MLP neurons of a small language model. Each row is named by its layer, matrix (down: output weights) and neuron, and shows model dimensions 128-223. Each number is 128 + 24 x the weight over its row's rms, rounded and kept within 0 to 255. Numbers have three digits each.
A block is one neuron, or neurons of one layer that tend to fire together. Before each block is what it responds to, as a language model described it from the Wikipedia text at the highest values.

Description: Fires mainly on "not" after auxiliaries (did, has, have, were), often following "but" or "although", as in "did not sign"; weaker on "No" in tables and on mid-word pieces of names.
L5.down855:137141150141130144149156131116099117140136113116136133124130155140148124119095145151124130135148142091130149172151132125142099138103148121174123164079120176119142137119139157136103097100142133163097092147137133105086164130191106156132142159118131108175107101124147131179122132140110114104
L5.down1586:139113166124094096122119118112158123176113097135121142106168114126156129135130116127121110105119177106119136164127177102126114162104098129160097147135150169129095128129145112109131117109103147149102127145146097119099146157161123128118102107113078138157119106133145130128103097141133174116
L5.down2596:161115139143121143158092124084158186120110135157135134161141121159113167158093105118184140127112100141184159114129139174106114153132108118174095131114118157159134147101122158177145146162107130148104140122141123093149143122124112165150196147117114107136152148102140154191073131128147156121
L5.down2996:158153148159200144120128105092113110141115113155102115122137111127111137085173133163118139131119132129116134137122133151172137133090126112078139106102138154133155141094117164122132082141116128125162129130095164164139089134137120138125178154099102124158092196168112127107139089095146094128

Description: Final token of a noun phrase's head noun, often its last word-piece or plural s, as in bucket, montages, button, crew.
L5.down556:152099118117143078129131157177152069122143113137140153120121135120161096141128134110175133126147138136143124096128174103094135089092162126121150080136128164117157125136129091102150146125141153122145101150185166126133125159101137114090151090116122168131175168140110126131109128131127155142
L5.down1258:107131134111088116125153129142118135097132122126109138132109147106145151120157140118094156119165192137119145125126167153120133100099141162126129129125159115145124092144116132124135114153144096094091099119141169137150143135167140128123116130136117141108106233159127145136109128122144143133
L5.down2006:125118125127127116109169193080068104092111136112143131097101165072144142138133155142165136087087119127125133085122111200136114134068118139082112128127111137107108122096158135107100085145115128111150077105141114148130143122136148184129144128088132104140128123152118122184117142139124139149
L5.down2500:132122126123100126182099148116116124087098127135165152066067131164113135146104119116126150135117123120122121136115152158129152100099137137122107136147095116145099121121159133095118117152147131131105099141114119122095144122141173119164130113097121085155154204140160177130139149100119124113

Description: Mostly the negators not and no after verbs (did not, are no schools, no longer); also the closing = of article titles, colons in data lists, and stray mid-word letters.
L2.down1475:146136159134073106103166144114099106145138105137136175126122124132124160123143127107118129127150123117128126137094156113151117107091119098085142152136167137138182122102110131144129156101135140088096081115131090127109108116131114139122126108112118132128134137176146087127165094120111115126

Description: The word "of" after a percentage or quantity word (51% of, some of, many of, all of), plus scattered tokens after numbers, units, and size words.
L3.down991:113127184109110120115148105104112121133165155126135122171103154157155076084100132067149147132128098135139097179152146151099162111122099130099115135155141152151130097145138111102122135133125132103168122136107161133138094114150072119123125100156148125129135171135134152137143104103075114150
L3.down1127:130134128127093134173145160084105108101107088122125127104085114144114125125111140095116187128141135115125123120144138137133102144093089161117130116100121109104150125157126097117136167160108122157159173120086111112130088117112120100127145143113146150119118098161130099134110133149139104177
L3.down2139:088118145123127126152097155137137157174101134139172144171080159146102117095134121134123147095124137115159115116098106136128118135130136107130116150129127133140095175132130129121134117113125130124145115109148134166138119135146118098168117126123088128137125175124123100160166147147116124104
L3.down2616:095119115135146131120109141096129126138128172139111123105101106117131128081101164124153176156135165140129115132159134134131158077148127139070105153132119129118106103094099107110121109135160118105134128145142146107116145116123127091144140113105164115155120109129146166120126146148103178125

Description: Separators and words just before a person's full name, mainly table pipes in sports, election and film tables, also colons, commas, "and", titles.
L5.down791:134106096112120143124127112152133131139132121132134120102152143126098108143106131129127108119138082115146131133095110150106105087142136090132151135135151125091198108141149100111117100130136108118111117120141150146090148133107131136090139127141145123131121127135125129138148102169170146106
L5.down1651:120131076135099133138144109132110146136139094144147145106131112117122118163088132127135127135146114135161104118093128175114133098142136106142119129133143117098196100117102140136076072131131104156130136114155113154111110150113142139120104107112125075122145165140099119134132117154168131118
L5.down2144:094121159157139124136169106128102118181130137116116175107112128093145152144123179136119142132158163145154085123132132165172088137124146146177115159137092185151099129112114172118145137107140126153128152131151128102121142106116136133110098175155122126076173121146117101137154105112133107112
L5.down2898:145090125130126152099185098140141115119123131128138095158149095114141124117143110113142138156101123133134127135153163118157115143080113156169083157125180144125128132119097172167138131147134123103149162163120140139130064103124097144122145146096117118139103186133146092101139126127139135091

Description: Numeric values in tables, lists and coordinates, such as climate figures 87 and 89, list indices like 14 or 5, and stats like 8.4; weaker scattered firing on mid-sentence words like and, his, an.
L5.down443:130113149142090098138127109160097105152175137111138154085129133119139097157117141107149125115148144108139121147113114127128107125167143148136135141163127167121172174086126088166120124129157119116153118103115143128156152096104165106113164099126133146122149022124113127123135129105148141148
L5.down574:112125146139105160153141128107142151084157122127110118172123135106111134086119140122151110133183134101104135139106152106141155124130131080086131123167150118099170145159120125158065144089139117166088078146131092118144142138072104139146115132099137102144170138144128135094111100138101136130
L5.down2518:133128123130113121114162137149148126159107094096164140117147096155136108117131085155130094121136131111174108110145119090095116121105085126120118115129067133130100116107130145134183156120124166155180117145133143153135108157121140123129117130158141091157137148099106112129107120134144155125
L5.down2539:092190134125107127145146132105136150146117136114113071124139108149149135112150137141132124062161123108135118115137126124129089114091105105138137167122103150104150117123096111130166167135130129102128117141115145108111101114085102125143137062131106110141140155124102131139160132170095143090

Description: Tokens extending a just-named noun: of after nouns (size of, body of), relative which/that after commas or nouns, and mid-word pieces of names.
L2.down1626:147121127140119130135136110152164114149099167167107152131164129126107131129123119142124127129146113110141136152126115109110163136157154076134134088110084107145151095098133098090111128137097070154167117100079177181134127177153141146087166156184183139144128066131138065105125174124148130111

Description: Tokens that close a parenthetical, such as ")", ")," or ")" in "(MDT)", plus the "and" or "is" directly after one.
L2.down513:147161133082135122145154118138101109108160073150137159118121128132130136171108115148123156090114104096150137094120139112153081117103117124163126130149143153144067132131043113107131153139095171135130102143093171143131117140071120088162123137126127108087126065128148132126127157136117122135

Description: Relative pronouns and linking words (which, who, that, with) right after a noun phrase, often after a comma, as in "Hotel Somerset, which"; weaker on name pieces and heading "==" marks.
L3.down971:077092112125131097167119096120147154177172196148091126122155105101114083118123168109174123149137153127128112151133122100126146116163135156053149158139138161145136126087163100150137108164104108168140126096094147118120137152128124139140130110111168119168098126134140140148143099112166119139
L3.down1700:133090158130182109109150164136113146154126172146118131093132127075118125119151129106143118106111081120132116136141119185126135143111130042107110123156111095125156127172118123109140140157162145146078145078100145137152099122108111118134133140142122148131133104112131110112142131148118145154
L3.down2721:127110096125125138103106122141144135145130145102088137097131174118125109116122153135124133131142129126123142123157147160144091124068102139114102117138118147090115117104119114100189090158159135147107123133111165152159108182107132118166137133113124089105074134167155100085107124146091100145
L3.down2868:091158102134134107161118144127096109151154123093162114146170132061211148080136129145101115129102135112140158158095116110087131163150154145099131160128144103126078131127141130142135151117112132160135173099102149116150124140143123131107074138071124144134126082111094089184165133138131136134

Description: Words inside descriptions of the appearance or layout of birds, shells, plants and buildings (barred, narrow, surmounted by), plus of in front of, most of, side of.
L2.down737:184178135118142131157163140121094122152102117107086083112147125122110100144135154091130164140150107118161148111115119148118103137074107119139148138154108146096137109153118135161131135134118132115154167173114110132146123133130114123134102098144109115116089083115122123154150146125110137144

Description: Commas, "and", semicolons or closing parentheses that end one item in a running list and lead into the next, e.g. "softball in 1949, lacrosse", "bartender, and farmhand".
L5.down864:092121107113135116142177112112130143124126118131133127126149102049143139150102148158079127109148133151169151101104128142129164151096127187149109150176170102146124120097103172119118154127131124100121128098159155076094144106107145134148115148123123144086121144138126154173101111137128132125
L5.down1358:103153131105136098128102143141109142168119113110143148142154147132107100074134103108165137075122153165136098142118104093143136152158117117117125163135129163100126157161106146104098163127100122160130101118137119161112144136134145126110111114117127154127057072109156107144090150162125127144
L5.down2653:134140141127160122191132097073145161177151105147145134184160093143113105116117130130114148128134108140112094175147106091123158140135125119122148101141125136125116135134121128163126158126106145135134123123127119135133069092162135179161171146077114109137103122132108129172107119153128109069
L5.down2955:149102094141195138145150107113138111120117136120128119147151116153117108116100098170151114140106117106145144117091125136145139146139150142141094126118138134116116104127130120133071177154140129146174143137140175144139113111105165123123122139113125140115113133129135151120134135164137134119

Description: Adverbs right after a form of "be", "do" or "have", mainly "not", and also "also", "often", "usually", "more"; also table pipes after headers like Pos.
L3.down503:154117106112080158154138113130128153088105177162130135155116088120132128123122114116123118110176109142130121113121156114102092115099118146127160161164118119146164102145115126144140094131157109139098149131132165163089115098128121125152133143161146169119121224112158123100136127099146123127
L3.down1040:139113138125093121179127147103124136157152141146109150123089150083126151137138146106122153140109160133154139112156121102074118114079139126100092122121144062099098149093132112129084159154154119127112094118109138118110126136114151125135090083146129119134150148157128120145163125180136168109
L3.down1508:107160179116118149082148145106128124117135153189154138117137091129112143127099111124104170129172129171161150130121175132143138121117101071101162147114104128106120113115103120136137149189159136094128167124143141165164124155127048112120150131169148116138144120134191136142140118147127108128
L3.down2079:111105158137158130116097167100106098111111133156135126106107117133150121099082125131106069170082118123129118120130135164115124127097124110134134142128144154086119113143095131133146177135155120115118170084165113100144108149138135118122115138127173152119141129097138167113128105175140124148

Description: Inner pieces of proper names, mostly surnames and species or place names, plus "of"/"New" inside multiword names such as Goebbels, McAvoy, Los Angeles.
L2.down451:123161114090129100166095144147094106155112108136122077130114151095154152168122124135121166144091126155171084106113122136127152175112139118132184131177131171104108157116128143178121106156125135149106120117135141086170127132132130120136111092129122134159088105111125110068157126143105081113

Description: Titles, royal first names and the following "of" in noble or dynastic phrases, e.g. Prince Wilhelm, Duke of Parma, daughter of, House of.
L2.down1927:148133100100140108082127133112127133142104128136118129171131110118090113125118158131177153128145136113097095113166163094113095076174149096131113134087123169159146113122114136088138133073129132129148127111154149105092098159148136119135143165116146095131123090129137169138156144146174121126

Description: Nouns right after a possessive (his, her, their, 's) in biographies and histories, such as tenure, work, career, first, wife.
L3.down770:100111123152152118087136164129092104174148175129144119091129134098164099116113109129151139116106097111117149132119105192079111153133171114144095163146130122173118143143116105145139107089147136116128114123161132135144115160170115151184161129128131109135092171119112129098161186114125102137
L3.down1047:125090156149102135137135147105112099083134114082151133125103156145112171145113076127136134129107146135138165118145163140130153136125110141151106154132135160151150122132126122129172175112122108159086145103131147136132145099138141130140113150143137148122138177163139106128163140122115107162
L3.down1437:142096132146075138114121127156184156134121141127131139102166107124147164112156130153152116137154138145160170092132108111140113100130137125142119171110104118135131125098097131133120129086103129084113151105160099123134155155131149122112091124132160151099080157142130112144125142119100139063
L3.down2744:156101128151112102092118172147142076145131127123129124115118141151119148124126124129123149110110160084148147089133155153083132109116110134131137126120119178149110107172117124095075147154135089132076155106118150136165151097124161134140137123101158072149175163118127141145111129130130112145

Description: Plural suffixes (-s, -es, -ities) closing a noun, as in classifications, switches, repairs; also heading-closing == after plural-ish section titles.
L2.down2900:140141116116079162164083127136120094096123123129139122108103138115138158109125133138108096175154126101142129103112109142151116115098135130143087116167148092119140146144100143134123098143151116136123140126127136159102104125109156136156118166129129120096115117159041126154148134114123114142

Description: Closing parentheses, quotes, semicolons, pipes or verbs that end a long parenthetical or list, such as ...Ray Cash), ...Tuscany), ...a Systematic Review".
L3.down26:115123148113136140075134121118140095154125137152088098121099135094139151175145142092136160166138145154171159162137096131083119168136156147102130102095140131116097149109137174143148120127126127105149147103141133133137132121124082111179128116101135156127107150100128059136117088109093142126
L3.down225:110182139120134144124169159166107114132099102147153090128158183129103104146143122138127130133159159099128104148122105123118116152132120162133143116128103133130112138116139129112124145138094166117139144117130166148143128126143165093136130082133149149114088083072135147120126115094122076094
L3.down421:103132162121111106110082136147110127126149135154081107159145177134110117158118148115127105112146111142145163159094108139118132100143120114128131056168140136148142125095147093157132080112124111126112109091139153111109133142146110118144140112114142129118096061129111090144127165157121122141
L3.down917:168124116155151122137149140121171124130140106141143134208100128134139093150149125141117142120160140080135132140111136153159125168159140116157149141122112164117092123134145108154152163084110168141143140118124167125115121144136169068142158097120128144147088141108102106161147155079164105086

Description: Blank-line newlines and final periods that close a Wikipedia paragraph before a heading or new paragraph, plus rank titles before names, such as Prince, Sir, Lieutenant.
L3.down844:089131159169126118146135114076148108117086104146149109105158072109152132125142169126112175122098205120128120128174136125159120131123082115159124151119082142124097096132142168158187111136098088157138158145099160102162093102114121161124117104111149131106121155126126120104130134122095127115
L3.down1079:118120141135108123131120123120124137141129105135134142104133049122121103132129129148129126134114147123142119137121147132115152134134123123127140133135138129135119123117144159141124120129099117143134119127134138131126130143134111120129116144119132135115125255126114129142141108132124121099
L3.down1401:128115156125116132137130125136139140133120120113119136125119041128127107149130144135123130123112136101146132130139159141120134122140139120138126139127125128142122135125139145140122114128108124146146123134135143122124116139131126122131120146145124115115127255113129140142130131121120125118
L3.down2202:155135121140115153152104135154138163156111137133102151076134073110103120133146114165113124150133138112105150115117138115135133112140117136131127117133110117126146125119116118094159135087104119149110096146128147129092120160160125124154112118135164096119135205158112163166117087158154109092

Description: Tokens right before a creative work's title is named, such as album, series, documentary, dissertation, opening quotes, commas, dashes or table pipes.
L5.down1109:122127109125099121121139156113099158129158131131129141132149101130124109123113134141142137105160153094137127119141160129118112126101119108165132135130084139105129105093066178134171173105149106088095149111142132117103094141100074145180094166130097140108115104160129095150132145140132120126
L5.down1528:132109120122116127123128164086115109120140117127154175131112115150125137111093113146117085112127147113090126113159179122137114090107084108137130143094155149126142142141109123117168156132145159105137109116143127125123143143135107129112138121110087140123121062153156136138140114132114141124
L5.down2457:138114148127125127107097086089116173079144160116148146141159154164125142139104131118187157096079131116100167155127147141107114135137174155162159144099132156112155088142101155162180191113119123162119126129137138126166122153101131145108148109126128160098118105139136130116155118118162094093
L5.down3038:130143101161125155145110140105096118108146136120146136120119100148145119121090137156151122133120129107110135111149170108111150144094138153138130169077119169103164192124115140174183178118126159166068098138129129105123159099126107180134155102127123102086149135139110125104108138153112137079

Description: Continuation pieces inside proper nouns, mostly surnames, places and taxa in lists or sports records, e.g. Cle-id-ion, Gro-uch-y, Over-mar-s.
L3.down1433:171136105141128122143125090152100101120106133129135084156149096115163123136153150135139155137121111116138220115142081106148134135128114119107156087094162147098133166109116159083131138150101121125098173128140099145163144140135160153103114143119096093123101096123158118097117115082129173143
L3.down2424:191127106131125118118111134118142132110153129121182157129158133118140119144152114152133134104131108107151114135124067115078100116103136146125144114129160079156160152113131100080160132134069123083138116055100085151135093122162146091129109157080111167167132150101151111116150137110089141174
L3.down2485:098147137137136141102107103104079153129124088156125096110142107119090153122115135144122133092144134159120119137096175109153139111104147132110148131098120111157127040154144150102150153113167111115113141132106105160130082126137133128148112156137126142121090050099166172145173090137122116150
L3.down2837:164120104154140136089116164145096122104137146148137082137153115122174131112161150103114163138087111127085141138150077126111149137140138153080145139110150086125120088142087118172129118138124116087129155121111108146119107111135136162147108081124119121169160149162152159120075128116132116092

Description: Relative pronouns "which" and "that" opening a clause after a noun or comma, e.g. "one of which", "products which relate", "a shirt that read".
L5.down552:150114114111103083136099143120179137123110124147145120109135170122146134136160119146154113166084134148135120158106143167090137146149149123112080154109126152141148065129132139194073163108146101130128136094105164086125081136166104099139142136128151132111152074120071096112119137125171170150
L5.down729:133114121091128124131113122111167156123088166081108116129119139143142177129142150105171157165135142117163153146173140145103116129146112144089112098153126204132128134110166059135088149149141137134145128119101166143121144097105120162092102176133137104168115170142107128112147137143128156141
L5.down994:188115126130133133103136097112169168108112148170160099150119152124140155109130108119108172159107145107103085149116097155108159151094126111169115141135163141166115108141117157115120148137112180118137096122109139144131111154150125148134130078136115117101151161166101117133117090126145153121
L5.down1077:120156151132114129147098155132112198140120150149116121113105163124142084143140152152108116159105132124119161166110083131123110110127122120150123169121144143136112120136148143211099152125116069135158143116137120129129129122135095134109108122110142150097096109096143144104116125113107119107

Description: Early or middle word pieces of an unusual proper name that already appeared earlier in the text, as in Dor(stenia), Bo-lot(ov), Port(noy).
L5.down755:124161077132094104134154116114142129110160149125113153152097091144103132099083101175137153115135096127105141145116159120124145108054129157154117105095150124094158128145099138153113174133087127105104144125113167126101146112084124123156095149128147112130167148174087101111127136117113119161
L5.down1008:146125136178154134170091138141181168157127129088150114135127037171112146121111128140089116129127104119134074181133152137118110094122079099139112081112138143117112117148106127121121115104149150113100083132120105122144142135099183142182109139154101115138105217132149100139105144112120150111
L5.down2159:126163102112161089116093103135136124103144131107111142123137131102104120126137166116155124123146134118172125117080097118107116131142142141105130105113133146140162131170101139123132158104125180104097140112130130155123164118104136148174137149128139092102117141090134122169131130131147156137
L5.down2696:126129114124179125113184142101146118105148165112154143130130057169129106137159160141114162105118139119100145090137134116139147148079163137138103144101091062121167100125106134109116171160123093105153117133096146123088154146111145115126156126141140114141134206170127176111133115127140115077

Description: Color, pattern and shape words in physical descriptions of birds, butterflies, plants, heraldry and buildings, e.g. olive-green, barred, curved, rose windows, dots; weaker on scattered verbs like installed, extended.
L3.down964:165160080104141125134103140133116180121122109130145096096140142129147114150116141155126150131123118143126194103105122147113126144067145095119134135136086132100129106106152160141116175125143120120178116149118113109143152140106103112183108093147131090151119034092112118157084112141148117125
L3.down1012:106155113122128105131153122179176109108134133132132128145171145090123147147159087128153135112093119163108142089125147114089131123101125170157142134116106151141168115101118132104105127125147126157107063141158151115165141126133121122134136114111149112131141136153117083133116115130103119103
L3.down1029:132132103117112110159096116128123124116128124134135087098120104167160101144125114122120147124125135132125125085125127129116135181071148068112149154181107140118156125188107137156107135170110126123102108125130146157118138151135063108132090091134135103152073129070097112165099129100129118133
L3.down2263:136107113113175121085141143151133130135138115119116141121098174099174129104119107120111122108091103116093121141132135142129120115128131115143147134171104080162165114106120144113164148037131145136158086143164135090114114134152141118132095129189140161131099118125079106129136134158158156150